From a checkpoint of a small transformer trained on Wikipedia.
Architecture: rotary positions, attention and MLP in parallel.
MLP neurons of a small language model. Each row is named by its layer, matrix (up: input weights) and neuron, and shows model dimensions 16-143. Each number is 50 + 15 x the weight over its row's rms, rounded and kept within 0 to 99.
Before each neuron's rows, "fires on" lists the tokens most often at its 100 highest values on Wikipedia text that the model never trained on.

fires on: " as", "ual", "l", "le", "er"
L6.up901:42 37 50 43 29 52 43 46 58 21 53 50 53 31 19 37 38 36 38 42 50 57 34 47 43 00 69 51 70 52 47 75 40 43 28 63 43 62 38 40 80 51 38 43 50 42 42 53 46 54 58 26 33 60 40 36 51 14 33 48 60 57 42 74 53 66 30 54 54 88 76 48 75 52 54 66 64 37 28 43 34 49 36 66 22 62 50 39 60 57 41 40 68 48 44 62 40 80 70 62 66 66 56 49 60 69 49 46 51 67 48 16 55 62 22 33 45 69 30 58 53 42 42 39 44 63 57 40

fires on: " M", " m", "19", "board", " pop", " County"
L11.up262:45 74 31 47 37 70 12 47 61 63 43 36 50 64 45 66 58 53 41 32 42 67 61 62 60 60 59 24 61 54 52 38 39 57 29 26 53 34 45 10 51 49 59 70 62 85 66 50 47 44 30 60 38 33 44 51 29 58 51 51 28 47 45 62 63 64 50 71 54 57 56 54 15 68 43 67 66 63 53 61 73 53 58 47 61 47 54 61 57 58 59 61 37 49 26 37 52 43 51 49 44 35 46 62 55 95 58 56 27 39 56 44 62 51 41 46 53 40 65 70 59 53 43 66 59 47 41 04

fires on: " |", " and", " ", "way", "ins", " career"
L10.up355:59 70 52 31 63 48 53 63 48 54 60 61 54 81 56 39 54 40 28 47 33 80 63 34 60 67 67 56 40 35 42 83 25 34 35 39 58 63 74 34 36 35 54 51 60 58 48 43 27 46 52 64 31 49 50 46 26 19 17 68 44 72 45 63 57 24 32 58 54 39 15 57 47 86 35 35 58 61 44 63 75 40 68 39 61 73 39 49 58 74 52 63 58 39 46 39 61 62 38 45 50 45 43 20 74 69 56 39 23 52 42 62 66 80 18 23 40 41 53 72 56 48 29 41 72 47 46 35

fires on: " of", "ing", "in", "ial", "ings", "ue"
L3.up198:41 47 34 40 30 38 49 44 60 26 31 49 33 45 03 60 32 42 28 54 39 31 50 21 45 85 05 47 30 49 48 49 57 28 45 38 37 46 42 46 33 40 36 56 52 42 51 43 30 53 38 24 31 36 54 66 50 61 48 49 08 67 45 36 31 53 43 36 26 38 25 48 47 36 61 41 36 36 55 49 50 40 62 60 57 63 61 50 38 55 61 33 40 51 21 80 19 36 58 21 50 38 39 38 61 49 40 46 46 41 44 11 38 34 51 48 53 35 02 64 13 38 47 39 32 27 32 41

fires on: ",", ");", ":", "),", " ["
L11.up461:33 45 73 51 64 55 34 39 64 48 56 75 43 34 44 71 47 52 25 54 56 33 51 38 39 58 38 22 45 55 78 53 54 50 55 48 50 57 30 43 41 77 34 55 77 57 65 74 48 66 33 27 55 57 74 17 61 66 34 42 43 64 52 80 50 49 53 33 43 57 71 38 60 42 31 45 59 47 39 34 61 52 61 77 42 73 72 45 67 64 77 42 47 60 29 79 75 56 53 49 24 34 49 49 61 68 64 64 43 69 25 74 59 52 67 50 10 48 61 45 39 60 39 46 51 65 47 46

fires on: "1", "===", "000", " 2019", " 2021"
L6.up636:48 78 31 46 60 72 61 64 62 71 48 54 25 62 51 69 31 32 59 18 18 35 70 36 62 60 45 56 45 47 23 43 61 40 47 42 53 86 58 46 56 42 33 23 67 60 59 45 38 64 64 48 41 21 63 47 54 21 65 31 37 55 42 62 32 49 23 41 73 39 45 62 34 50 45 38 39 48 36 57 68 44 71 58 53 66 27 49 66 67 38 52 75 41 48 29 83 68 42 76 36 51 59 43 79 36 38 20 59 44 45 73 32 43 44 70 28 33 37 48 18 46 39 80 25 27 58 24

fires on: "el", " \"L", "l", "-L", " l", " \"N"
L11.up560:55 50 52 45 43 33 56 62 64 34 62 43 24 68 81 44 75 41 68 55 62 54 60 42 20 55 55 61 33 72 85 41 55 20 51 52 73 68 52 51 81 68 43 54 64 60 53 56 42 57 58 30 49 61 39 67 83 60 58 52 44 60 82 53 25 57 49 34 63 44 65 75 34 55 41 40 63 59 38 69 55 54 36 65 31 45 34 75 17 62 37 41 42 49 40 64 35 41 41 56 62 61 48 61 56 56 16 50 40 43 64 41 83 51 45 59 26 41 51 60 36 17 39 47 51 40 41 24

fires on: " |", "2", "ing", ");", "="
L5.up155:61 49 49 53 41 60 56 37 47 26 63 24 57 53 73 57 25 74 50 57 57 31 89 50 47 81 53 57 41 43 46 54 77 71 69 34 49 52 61 59 08 53 39 47 50 65 29 45 13 36 54 48 64 38 38 41 37 34 58 52 58 59 63 26 33 34 38 79 63 54 46 27 00 44 47 20 54 65 41 43 28 63 15 60 51 44 44 63 81 47 44 45 44 39 57 59 65 19 47 43 78 44 62 46 44 61 48 48 62 51 39 54 56 33 47 20 60 34 32 70 65 41 35 42 44 41 40 61

fires on: " al", "'", "u", " of", "le", " |"
L5.up424:50 29 54 42 43 55 53 38 28 60 75 60 68 68 69 61 66 54 58 68 48 70 61 61 58 24 70 65 71 59 71 38 46 65 52 51 58 40 58 46 37 46 79 55 65 80 63 65 51 45 49 47 86 56 60 64 57 75 44 52 26 53 69 35 66 35 68 52 55 36 99 35 44 43 55 68 40 60 82 52 57 94 44 31 49 36 58 90 64 60 58 53 59 34 48 40 73 29 55 47 48 63 33 40 60 36 44 47 78 61 47 79 59 46 71 46 47 39 99 45 63 51 57 56 53 38 71 56

fires on: ")", "e", " from", "ate", "5)", " to"
L5.up998:35 56 49 36 72 53 28 66 49 34 35 38 67 48 48 61 43 46 52 42 73 37 91 66 51 37 56 51 45 28 59 53 41 52 36 41 34 57 51 43 75 48 33 52 33 46 64 49 51 89 25 41 37 50 76 42 38 62 67 62 67 53 21 50 66 44 40 41 50 92 40 44 60 46 52 27 63 38 43 28 34 43 60 37 37 69 56 62 45 49 51 65 43 52 63 36 71 64 54 63 61 57 56 35 37 47 59 53 61 19 59 50 68 49 30 48 53 40 46 54 51 56 30 44 46 40 57 56

fires on: "o", " I", " V", "el", "ve", " out"
L11.up108:48 61 47 17 63 53 69 54 54 58 56 70 44 29 59 49 71 58 57 48 37 44 59 31 44 76 42 92 46 35 72 67 61 11 30 77 52 49 43 41 13 58 45 46 37 40 30 61 22 32 38 19 55 40 53 60 80 65 39 76 17 90 57 45 23 54 82 41 56 77 60 54 47 54 51 26 55 67 63 57 50 55 60 34 45 40 52 67 11 68 63 42 71 74 60 23 48 55 57 38 43 43 53 58 65 27 55 52 37 42 39 46 73 61 33 26 30 42 48 35 39 55 54 31 76 46 38 41

fires on: " on", " |", " off", "==="
L6.up691:52 42 35 54 52 59 34 74 77 27 67 43 58 52 45 71 64 52 74 69 53 58 35 30 53 76 56 45 33 53 32 70 42 40 29 62 41 49 32 39 34 57 49 44 53 77 57 60 37 45 50 47 59 71 74 80 46 81 35 32 70 54 22 43 34 41 44 05 67 52 59 67 40 23 15 49 85 50 52 59 41 48 54 38 19 68 52 62 58 41 42 54 52 50 41 28 66 54 31 54 36 33 42 36 66 65 45 54 39 60 37 46 58 49 63 56 28 59 48 49 44 52 32 65 85 41 61 24

fires on: "\n", " |", " scientific", "’s", " the"
L10.up281:80 65 46 37 75 45 62 61 60 82 63 76 54 53 48 61 68 47 45 36 54 71 54 28 78 31 38 55 61 42 55 57 17 32 57 59 70 41 35 43 32 56 56 39 56 60 76 60 30 50 57 46 58 52 46 64 41 87 57 57 33 55 37 45 65 66 43 41 27 41 30 53 41 50 33 54 43 51 56 37 61 31 47 57 46 59 37 42 55 49 54 77 82 53 38 49 34 61 13 35 26 36 58 30 54 79 55 65 23 19 25 34 38 79 22 54 59 22 55 47 52 48 31 53 49 34 69 50

fires on: " as", " –", " Yes", "al", " Des", "ate"
L3.up531:68 39 74 48 30 23 43 38 49 95 47 49 64 51 72 48 46 26 70 38 50 70 53 56 57 99 33 75 72 61 71 67 53 61 37 45 29 49 60 44 60 45 49 39 47 42 56 57 60 51 63 61 54 41 68 64 67 89 86 50 61 75 44 49 39 48 52 51 49 74 84 43 69 56 52 33 67 49 51 37 55 56 57 57 43 56 56 23 37 56 30 56 59 42 83 38 62 58 43 49 58 33 38 45 58 56 80 70 59 59 63 79 56 38 57 62 44 60 65 47 71 69 43 40 57 63 55 59

fires on: "'", "the", "ater", "er"
L7.up966:75 24 46 68 45 51 56 26 43 46 36 44 68 60 45 25 66 55 59 75 40 32 29 60 46 80 43 50 37 70 31 45 90 62 79 54 55 47 73 74 56 52 70 47 40 46 29 59 51 28 52 55 41 42 35 62 58 45 58 41 68 54 56 29 75 38 46 59 69 42 73 35 49 45 79 73 24 40 72 53 24 63 66 35 50 39 28 47 51 32 24 47 35 34 63 59 42 37 56 74 57 66 36 44 33 68 41 42 57 39 53 32 62 53 48 55 64 66 55 37 84 50 73 41 27 55 49 66

fires on: ":", " -", " +", " −", "ing"
L3.up580:45 57 52 85 40 61 31 58 37 37 41 63 48 56 28 66 47 38 59 38 43 58 33 78 33 51 25 49 53 42 41 62 27 35 40 65 33 65 34 40 37 36 48 69 75 57 70 43 73 54 47 68 79 53 24 49 59 57 43 73 77 38 52 42 62 49 37 41 20 68 68 65 50 35 22 50 49 43 36 35 63 44 28 77 56 67 69 59 49 49 41 50 62 82 21 29 61 26 45 42 38 47 39 49 43 42 32 60 47 56 64 62 59 30 86 47 62 26 47 51 41 34 50 33 27 41 60 48

fires on: "f", "ass", " by", "s", "rom", "att"
L12.up96:70 63 40 71 58 46 70 53 76 33 52 53 81 34 73 55 63 31 32 59 44 47 34 59 41 47 59 26 55 61 79 67 53 61 55 56 58 56 42 64 23 42 64 48 70 72 47 54 67 59 39 33 48 48 53 81 48 55 48 56 74 57 58 49 34 48 42 55 32 79 47 54 42 07 65 52 48 43 70 70 55 40 46 28 42 91 40 61 49 47 44 33 53 76 38 51 78 50 42 76 59 60 65 62 65 32 37 34 48 58 28 55 41 50 85 38 17 27 38 73 27 68 53 49 42 50 52 31

fires on: " |", "es", "ing", ":", "ade"
L6.up720:46 45 61 70 44 41 42 41 47 55 71 21 48 41 67 35 32 67 62 68 25 87 14 57 43 68 34 45 65 75 66 63 63 69 62 56 52 37 31 54 31 23 27 42 50 42 41 28 32 28 53 40 55 25 75 33 42 55 71 56 41 60 78 17 72 41 44 71 27 24 40 25 50 60 55 35 75 67 44 60 39 49 42 73 91 41 52 44 43 45 46 54 56 28 42 80 48 58 46 34 45 43 37 46 47 42 34 71 56 62 54 57 61 53 35 31 81 41 34 76 50 52 64 53 53 44 65 61

fires on: " by", " with", " of", " by:", " \"B", "-"
L5.up617:36 55 51 64 53 54 26 57 55 26 63 58 49 50 46 99 50 49 37 46 26 39 53 42 49 44 49 47 46 48 62 70 43 51 44 65 47 37 43 59 61 48 74 24 74 45 27 37 68 94 26 64 62 62 60 22 63 57 44 42 55 57 40 56 33 40 65 11 48 43 87 45 45 59 32 52 47 42 19 68 55 41 51 54 53 53 63 47 72 39 53 58 66 48 52 69 66 67 37 44 61 35 37 28 60 41 38 48 32 60 54 58 64 53 50 57 42 48 37 49 58 54 62 90 47 28 46 42

fires on: "y", "-", "\n", " her", "ro"
L5.up310:38 39 54 50 63 69 38 48 68 86 44 48 58 80 63 50 42 54 61 51 76 39 62 35 39 53 48 55 39 65 39 48 37 38 34 54 44 72 43 38 44 40 42 26 76 71 44 65 33 43 37 46 55 76 63 53 53 53 33 57 59 43 27 59 25 35 45 57 28 38 53 58 58 39 26 45 58 52 41 45 55 59 53 46 21 66 50 47 19 82 79 72 72 58 67 39 40 41 39 66 25 38 65 41 75 63 17 54 24 32 53 37 68 45 19 51 23 28 25 28 47 27 41 84 55 38 39 59

fires on: ")", "5)", "8)", " two", "1)", "7)"
L5.up286:36 46 66 27 53 37 46 73 51 66 45 39 45 56 41 44 69 33 62 46 51 72 99 49 50 47 36 63 43 54 65 45 58 32 33 56 47 41 36 10 77 60 26 51 35 41 94 49 67 50 45 39 44 47 66 40 49 52 57 44 66 52 16 68 64 38 61 37 13 29 68 34 92 44 62 39 42 34 69 31 29 32 79 51 38 53 47 41 30 59 51 64 44 51 55 48 56 59 51 68 55 33 72 44 44 42 69 43 54 46 47 43 43 48 72 62 47 55 65 34 56 30 44 50 62 71 40 38

fires on: " |", " of", " split", " ="
L5.up10:56 74 61 67 51 38 65 30 43 70 57 67 44 65 50 60 30 52 43 79 37 72 69 46 61 57 47 29 60 39 77 34 40 45 37 47 65 59 76 51 68 63 37 54 77 61 39 67 44 40 62 57 49 37 48 57 40 48 23 57 57 57 43 70 59 48 77 37 56 66 30 61 34 33 21 55 20 41 11 67 63 08 51 39 40 69 55 47 62 62 43 46 66 62 52 56 68 44 30 59 47 49 43 70 68 53 34 31 40 38 51 27 56 35 56 63 27 69 47 40 66 48 58 74 39 45 39 29

fires on: " pre", " Cl", " cl", "cl", "em", "re"
L7.up372:37 28 21 52 62 34 56 39 58 22 59 44 63 53 32 72 59 71 59 50 44 91 22 40 87 54 59 56 58 58 81 67 67 54 53 58 37 67 50 33 54 60 38 47 75 43 28 40 37 56 14 46 36 51 41 40 73 60 23 37 80 47 42 40 31 34 67 59 51 87 45 61 29 41 38 56 59 47 81 58 43 31 30 22 39 48 48 51 36 59 48 27 57 51 49 63 47 53 40 69 35 25 62 51 66 68 56 26 29 54 34 40 48 57 59 55 49 75 35 77 21 42 39 56 33 30 63 43

fires on: "le", "ol", "over", " of", "ear", " then"
L5.up149:49 50 56 48 63 51 49 40 53 80 84 69 62 58 58 53 64 79 45 67 49 93 34 53 40 14 71 55 67 68 78 44 37 52 72 38 58 59 53 39 71 49 57 61 63 75 84 63 49 46 51 40 65 48 60 54 61 42 42 66 16 48 59 64 69 51 70 52 57 71 70 60 50 50 46 66 59 69 61 59 67 86 62 45 51 58 64 78 50 55 58 44 74 49 39 55 63 67 49 51 45 43 31 43 70 39 40 61 96 62 62 51 58 59 71 44 46 48 78 41 36 41 48 62 47 40 84 73

fires on: " such", " that", "yl", " most", " imp", " which"
L11.up72:47 31 53 49 58 72 63 57 65 29 99 31 29 61 56 64 44 57 48 36 61 37 27 45 42 38 48 59 67 47 76 63 25 31 36 58 56 41 40 35 49 58 40 33 50 62 88 57 24 61 45 55 43 46 39 34 38 40 54 50 36 38 59 41 75 42 42 33 37 74 41 55 28 39 22 34 88 73 58 45 58 64 44 42 47 54 41 61 53 60 65 71 57 52 44 29 51 50 64 58 54 44 39 93 62 46 54 31 12 39 64 32 41 59 19 56 55 51 53 44 63 63 73 70 40 55 52 70

fires on: " |", "\n", ":", ");", " combined"
L3.up105:65 29 46 47 48 53 52 42 56 55 39 62 46 22 14 69 54 57 55 52 55 50 58 44 49 53 30 66 46 79 70 46 45 45 59 57 43 78 50 36 57 69 48 60 34 27 72 81 52 45 83 27 47 65 62 35 44 22 59 53 24 47 51 59 60 76 61 63 48 70 42 63 17 34 44 48 58 36 63 18 36 66 29 51 61 56 62 52 64 35 25 73 54 52 26 42 66 40 62 46 65 43 49 50 64 73 79 66 29 56 44 63 53 36 52 53 62 48 59 45 56 87 26 30 41 36 60 55

fires on: "-", " g", " I", "o", "y"
L12.up113:32 65 72 23 59 44 47 69 64 32 50 51 51 32 52 59 54 42 40 26 55 69 46 59 47 51 55 53 54 54 54 49 53 17 59 45 23 59 47 66 18 49 50 46 36 43 43 59 03 46 58 17 73 35 47 44 56 66 16 69 40 10 47 63 21 45 48 39 35 50 65 52 52 50 46 20 78 63 47 50 50 55 54 48 32 49 45 63 27 69 38 62 50 70 57 49 54 68 58 30 47 40 71 40 75 58 36 75 50 26 55 23 64 74 49 72 56 36 70 45 54 62 42 37 52 79 55 41

fires on: " m", " M", " D", "R"
L13.up1001:57 58 47 71 36 45 51 80 68 59 70 47 68 55 51 46 72 43 32 12 38 64 36 75 60 73 41 34 35 44 53 55 38 50 49 55 61 46 58 35 37 68 41 49 47 55 46 67 57 30 37 44 57 63 36 57 44 50 35 36 52 50 72 45 58 56 21 49 32 29 54 51 08 56 19 39 62 65 46 31 69 66 45 29 57 45 62 65 45 57 65 67 55 61 53 42 47 49 20 72 41 41 58 53 47 49 55 54 54 45 58 87 47 54 59 64 48 52 50 59 55 66 29 68 56 17 72 26

fires on: " and", ",", "s,", ";", " •"
L12.up722:50 52 33 54 54 64 44 35 50 62 53 37 35 57 54 60 76 38 55 59 56 80 37 54 33 68 33 61 63 45 66 42 43 39 23 50 33 69 29 44 48 65 42 63 64 32 47 54 12 74 25 54 52 56 14 48 27 54 59 61 38 40 59 74 47 44 48 30 56 39 57 76 70 68 73 35 59 55 33 19 48 49 44 87 51 72 26 49 63 43 51 61 56 44 18 29 74 59 25 41 40 55 63 57 53 77 52 41 48 60 67 59 46 53 59 32 36 76 55 49 15 55 22 56 48 32 71 41

fires on: "od", "om", "ob", "ed", "iv"
L11.up802:48 56 69 48 51 51 59 67 65 28 45 47 41 63 51 65 56 71 53 62 53 55 17 59 48 70 77 45 47 45 39 59 31 24 50 48 40 51 66 56 45 54 29 47 33 65 38 52 42 52 30 39 61 76 58 68 51 45 32 51 38 45 59 40 45 53 17 36 56 58 35 46 57 19 36 31 46 23 53 45 52 90 73 66 71 66 70 69 62 55 54 59 73 51 46 59 36 34 57 09 43 48 97 61 50 46 38 53 60 24 50 49 35 68 49 44 53 50 64 47 25 64 61 38 57 72 62 58

fires on: "\n", "-"
L6.up67:67 46 55 56 52 74 51 62 86 75 65 67 53 39 61 55 77 61 61 48 49 61 62 27 63 50 42 60 63 56 26 61 31 28 38 70 56 43 52 41 36 47 50 20 53 77 52 44 24 53 40 56 34 51 43 57 43 41 20 63 59 37 28 48 46 55 45 48 42 55 48 68 66 34 49 49 68 58 30 49 62 54 57 66 49 46 30 42 42 56 50 78 53 77 51 43 30 53 25 50 40 27 28 11 75 53 58 71 23 29 57 35 48 47 29 34 63 36 40 26 61 46 34 78 53 15 47 50

fires on: " of", "ing", "a", "ating", "ection", " |"
L3.up203:69 42 41 52 25 58 13 36 38 43 57 57 65 54 57 44 39 55 50 45 21 80 03 43 36 00 69 47 47 65 59 56 47 49 58 39 38 43 19 39 51 27 02 47 63 44 43 57 29 49 45 47 56 30 44 56 50 78 74 65 28 52 62 34 28 46 63 67 66 77 37 43 34 49 40 45 37 64 58 33 66 70 37 44 55 38 53 48 30 58 46 51 79 57 89 60 42 70 36 45 61 48 27 43 55 30 63 55 59 58 75 51 40 34 49 51 47 40 48 59 41 73 47 63 68 41 70 51

fires on: "ia", " of", "ision", "ion", "y", "ing"
L3.up184:55 75 33 36 35 62 49 63 72 45 33 64 37 37 57 80 27 86 56 52 33 47 70 39 37 73 23 29 55 36 56 73 48 40 56 42 50 57 32 42 36 34 31 62 51 51 38 69 53 76 31 29 50 36 30 55 40 68 76 66 36 50 31 51 34 57 40 47 46 67 14 54 62 68 47 45 67 37 55 52 73 48 52 81 46 66 46 62 37 67 67 39 40 60 42 68 42 49 60 13 35 33 51 39 56 27 45 47 73 57 50 47 31 42 52 55 57 57 00 93 22 45 53 65 57 28 47 55

fires on: " and", "s,", "ed,", "age,"
L11.up846:48 30 46 70 66 34 51 53 51 55 31 55 50 50 55 63 73 50 44 39 33 45 46 48 39 49 48 49 50 56 52 55 49 30 59 65 60 57 53 42 54 79 41 43 45 36 39 57 16 63 54 42 21 66 63 62 44 57 57 86 32 13 52 35 25 60 52 52 53 40 55 58 69 57 63 55 46 42 48 17 50 47 51 52 57 66 25 48 54 59 43 66 76 69 34 51 60 63 45 58 53 49 79 42 58 37 51 41 38 53 34 35 44 58 74 50 35 43 63 20 40 89 32 63 55 07 52 50

fires on: "ual", "ra", "al", "ing", "u", "ate"
L3.up683:64 48 43 52 29 36 45 34 50 85 49 64 52 49 67 53 53 29 57 52 51 60 35 45 44 58 57 70 50 53 67 51 51 48 46 39 36 39 71 51 39 44 82 49 62 32 47 47 43 45 44 48 54 46 45 70 63 79 91 50 37 59 78 35 36 39 56 51 64 19 59 50 31 57 58 53 52 44 55 43 67 91 49 35 49 25 57 42 57 57 33 41 60 45 58 53 40 32 52 55 52 18 49 34 62 60 58 42 58 70 64 64 41 40 72 50 55 38 99 55 55 49 51 61 43 49 50 41

fires on: " of", "art", "op", " then", "ing", "up"
L5.up206:45 61 44 58 41 24 29 50 43 32 52 59 45 38 55 67 25 37 48 69 29 51 06 39 40 61 38 64 76 45 61 43 33 41 20 52 45 49 50 45 30 40 31 50 68 55 49 38 45 47 41 24 69 41 34 53 37 66 58 65 06 39 45 45 33 46 54 54 67 32 43 56 08 56 43 43 61 54 61 47 70 41 39 62 64 43 58 51 36 58 50 28 58 69 47 71 53 30 34 49 36 44 42 45 73 08 44 64 45 63 56 73 31 42 60 42 45 46 06 48 35 43 46 52 53 33 54 41

fires on: " of", "ed", ":", "ing", "ted"
L3.up765:33 43 52 72 59 64 53 55 84 64 47 51 35 49 42 66 51 35 38 38 50 30 41 49 49 47 37 53 48 37 32 70 42 51 29 48 47 74 53 50 65 35 57 41 71 48 44 58 52 49 44 66 53 56 26 61 47 61 56 58 96 84 53 63 49 58 58 18 63 45 46 46 37 55 21 46 27 37 26 52 62 61 50 55 45 58 66 47 68 70 62 71 65 68 36 50 47 38 30 50 32 45 53 25 35 49 56 56 58 50 70 58 50 68 78 60 39 34 21 41 30 42 55 33 39 56 84 55

fires on: "ear", " adv", " Union", "l", "or", "ual"
L6.up705:63 28 35 48 36 56 60 40 45 24 62 44 42 43 17 23 31 43 37 52 19 49 33 52 56 08 73 74 43 70 57 59 46 35 47 53 43 50 51 58 66 53 61 70 52 60 54 48 42 54 52 41 34 37 68 67 69 25 44 57 63 85 76 49 61 78 63 43 58 54 65 65 73 53 65 63 35 58 21 47 37 59 46 54 52 40 36 45 58 66 42 43 68 36 45 75 41 65 73 54 74 78 33 45 41 75 34 46 80 86 49 10 56 68 52 44 47 57 60 66 62 35 61 47 63 67 53 57

fires on: "'", " 2019", " on", " 2021", "ab"
L5.up804:44 66 36 48 54 55 68 65 73 35 56 61 43 54 37 68 42 46 71 44 30 39 57 27 61 65 51 43 65 32 46 73 43 51 52 43 54 52 38 31 41 59 38 71 62 51 39 67 58 54 61 35 47 31 56 53 34 52 69 41 62 23 46 58 28 22 51 25 67 35 41 78 54 42 23 28 56 64 49 62 58 55 58 46 49 64 35 86 67 53 36 63 47 52 36 51 66 55 50 37 31 64 44 20 45 46 37 50 14 47 42 44 74 35 51 38 04 47 58 63 35 57 32 86 39 34 70 20

fires on: " In", "ual", "day", "In", "'s", " Book"
L3.up835:50 56 34 39 41 42 77 49 43 49 38 53 42 49 24 56 46 33 29 40 47 39 46 68 62 51 51 86 40 38 74 53 36 32 45 29 49 31 46 46 50 52 69 57 34 76 75 63 34 59 52 20 65 36 40 49 59 91 43 60 48 55 21 42 34 78 59 35 31 45 55 53 56 33 52 38 39 55 70 60 48 84 75 67 75 46 48 40 41 88 48 50 50 51 44 57 97 57 42 75 56 40 17 37 76 89 25 49 33 40 73 25 48 40 47 72 49 56 50 73 50 65 49 55 47 43 53 28

fires on: "\n", ":", " \"L", "L", " World"
L13.up95:21 70 59 46 39 59 48 74 55 31 61 63 52 46 28 49 57 76 70 34 38 39 31 29 32 82 36 64 62 48 71 48 55 43 31 37 32 65 33 38 48 50 37 45 70 39 47 60 40 54 55 39 66 78 64 47 71 46 55 69 59 51 53 66 62 62 20 42 79 68 58 76 43 54 45 39 55 18 61 30 41 43 61 54 50 47 50 51 61 48 54 63 59 45 40 80 67 51 39 26 60 53 62 66 48 51 51 55 31 64 52 70 56 60 79 50 21 62 24 53 37 51 59 36 51 44 42 28

fires on: " by", " of", "ed", "ie", "=", " while"
L3.up494:43 54 41 47 60 61 46 43 69 31 63 61 22 63 65 57 38 44 46 48 39 46 55 63 53 58 47 64 21 41 49 75 36 45 37 56 57 45 53 53 48 41 52 64 43 40 27 64 45 57 22 69 51 83 28 54 41 57 60 74 72 75 31 68 26 51 53 49 73 36 68 52 74 46 46 43 62 33 54 50 33 35 38 62 36 73 48 70 50 39 55 47 71 53 50 50 43 64 31 65 41 41 36 34 55 79 63 40 48 53 60 35 54 43 43 49 40 50 45 28 49 73 40 66 63 24 45 26

fires on: " of", " with", "In", "ical", " W", " In"
L3.up852:51 56 50 59 95 74 48 21 54 27 43 39 66 57 38 56 61 56 48 54 64 65 40 68 60 00 46 58 25 64 55 47 47 48 63 37 41 48 71 42 58 33 75 82 54 51 52 35 25 49 43 32 61 54 34 28 43 81 55 56 47 65 66 46 26 64 66 52 36 25 56 55 66 35 40 53 56 65 63 60 50 52 72 47 57 57 63 49 49 64 43 46 63 50 27 84 61 65 52 47 64 45 49 61 68 63 43 47 55 39 28 49 53 46 45 56 56 59 55 65 44 42 60 55 57 46 62 47

fires on: "'", "\"", "ers", "ater", "ver", "ter"
L7.up9:63 13 49 55 42 55 55 21 34 68 49 34 51 58 39 27 60 70 52 71 28 31 34 63 43 65 14 31 42 69 41 53 82 49 73 53 43 30 50 69 62 56 34 44 37 53 37 59 47 28 65 55 38 26 61 56 63 41 45 36 37 60 60 35 73 47 49 73 50 39 65 23 47 32 80 60 23 50 64 51 43 76 56 58 70 61 29 67 38 27 32 37 33 22 50 53 39 49 60 60 45 60 26 26 30 58 25 48 58 48 60 24 63 62 60 46 48 59 46 54 61 56 54 55 35 39 36 78

fires on: " that", " to", ":", " which", "),", "s,"
L3.up819:48 51 69 45 64 63 23 65 86 83 53 35 21 55 60 73 55 73 50 33 55 51 37 50 46 57 32 40 64 47 66 54 47 35 38 65 70 53 41 46 44 68 42 42 72 57 59 73 36 51 47 34 46 58 54 43 33 41 19 78 51 45 43 49 40 39 47 15 47 59 54 46 41 57 17 40 67 71 40 45 50 58 62 66 46 61 69 54 54 58 35 40 59 60 15 35 68 53 19 45 50 62 42 32 50 29 60 55 22 41 51 46 45 53 52 56 03 68 55 59 43 47 56 76 41 19 47 09

fires on: " Te", "ă", " te", " Out", "iter"
L6.up862:44 51 67 38 36 91 55 70 60 60 31 42 12 45 66 64 61 70 34 60 60 30 64 51 63 51 55 70 65 50 31 61 34 41 44 50 39 47 50 34 96 59 41 43 53 24 62 36 72 57 72 30 53 37 23 54 43 45 41 70 63 26 44 30 42 77 49 36 55 53 21 41 42 38 44 52 33 83 49 44 69 38 69 36 34 35 72 40 45 48 70 50 55 72 65 43 62 57 53 29 67 63 57 27 55 40 49 43 54 19 39 56 45 43 34 37 58 61 77 39 34 55 67 69 55 35 38 66

fires on: " c", "19", " ass", " to", "4", " end"
L11.up925:31 82 41 34 67 46 38 56 45 61 61 28 41 54 54 38 39 23 52 62 81 38 17 48 27 69 55 75 54 27 62 55 52 57 36 24 50 53 53 37 68 34 21 34 65 51 45 39 33 51 46 77 55 76 52 59 47 46 43 55 68 68 34 44 51 55 47 49 57 52 55 64 44 48 25 43 66 59 45 39 56 73 63 47 53 83 66 83 36 77 58 46 62 78 41 57 39 57 48 19 41 33 56 38 59 34 40 44 28 22 31 49 67 39 38 56 61 14 47 35 56 66 49 53 69 67 37 39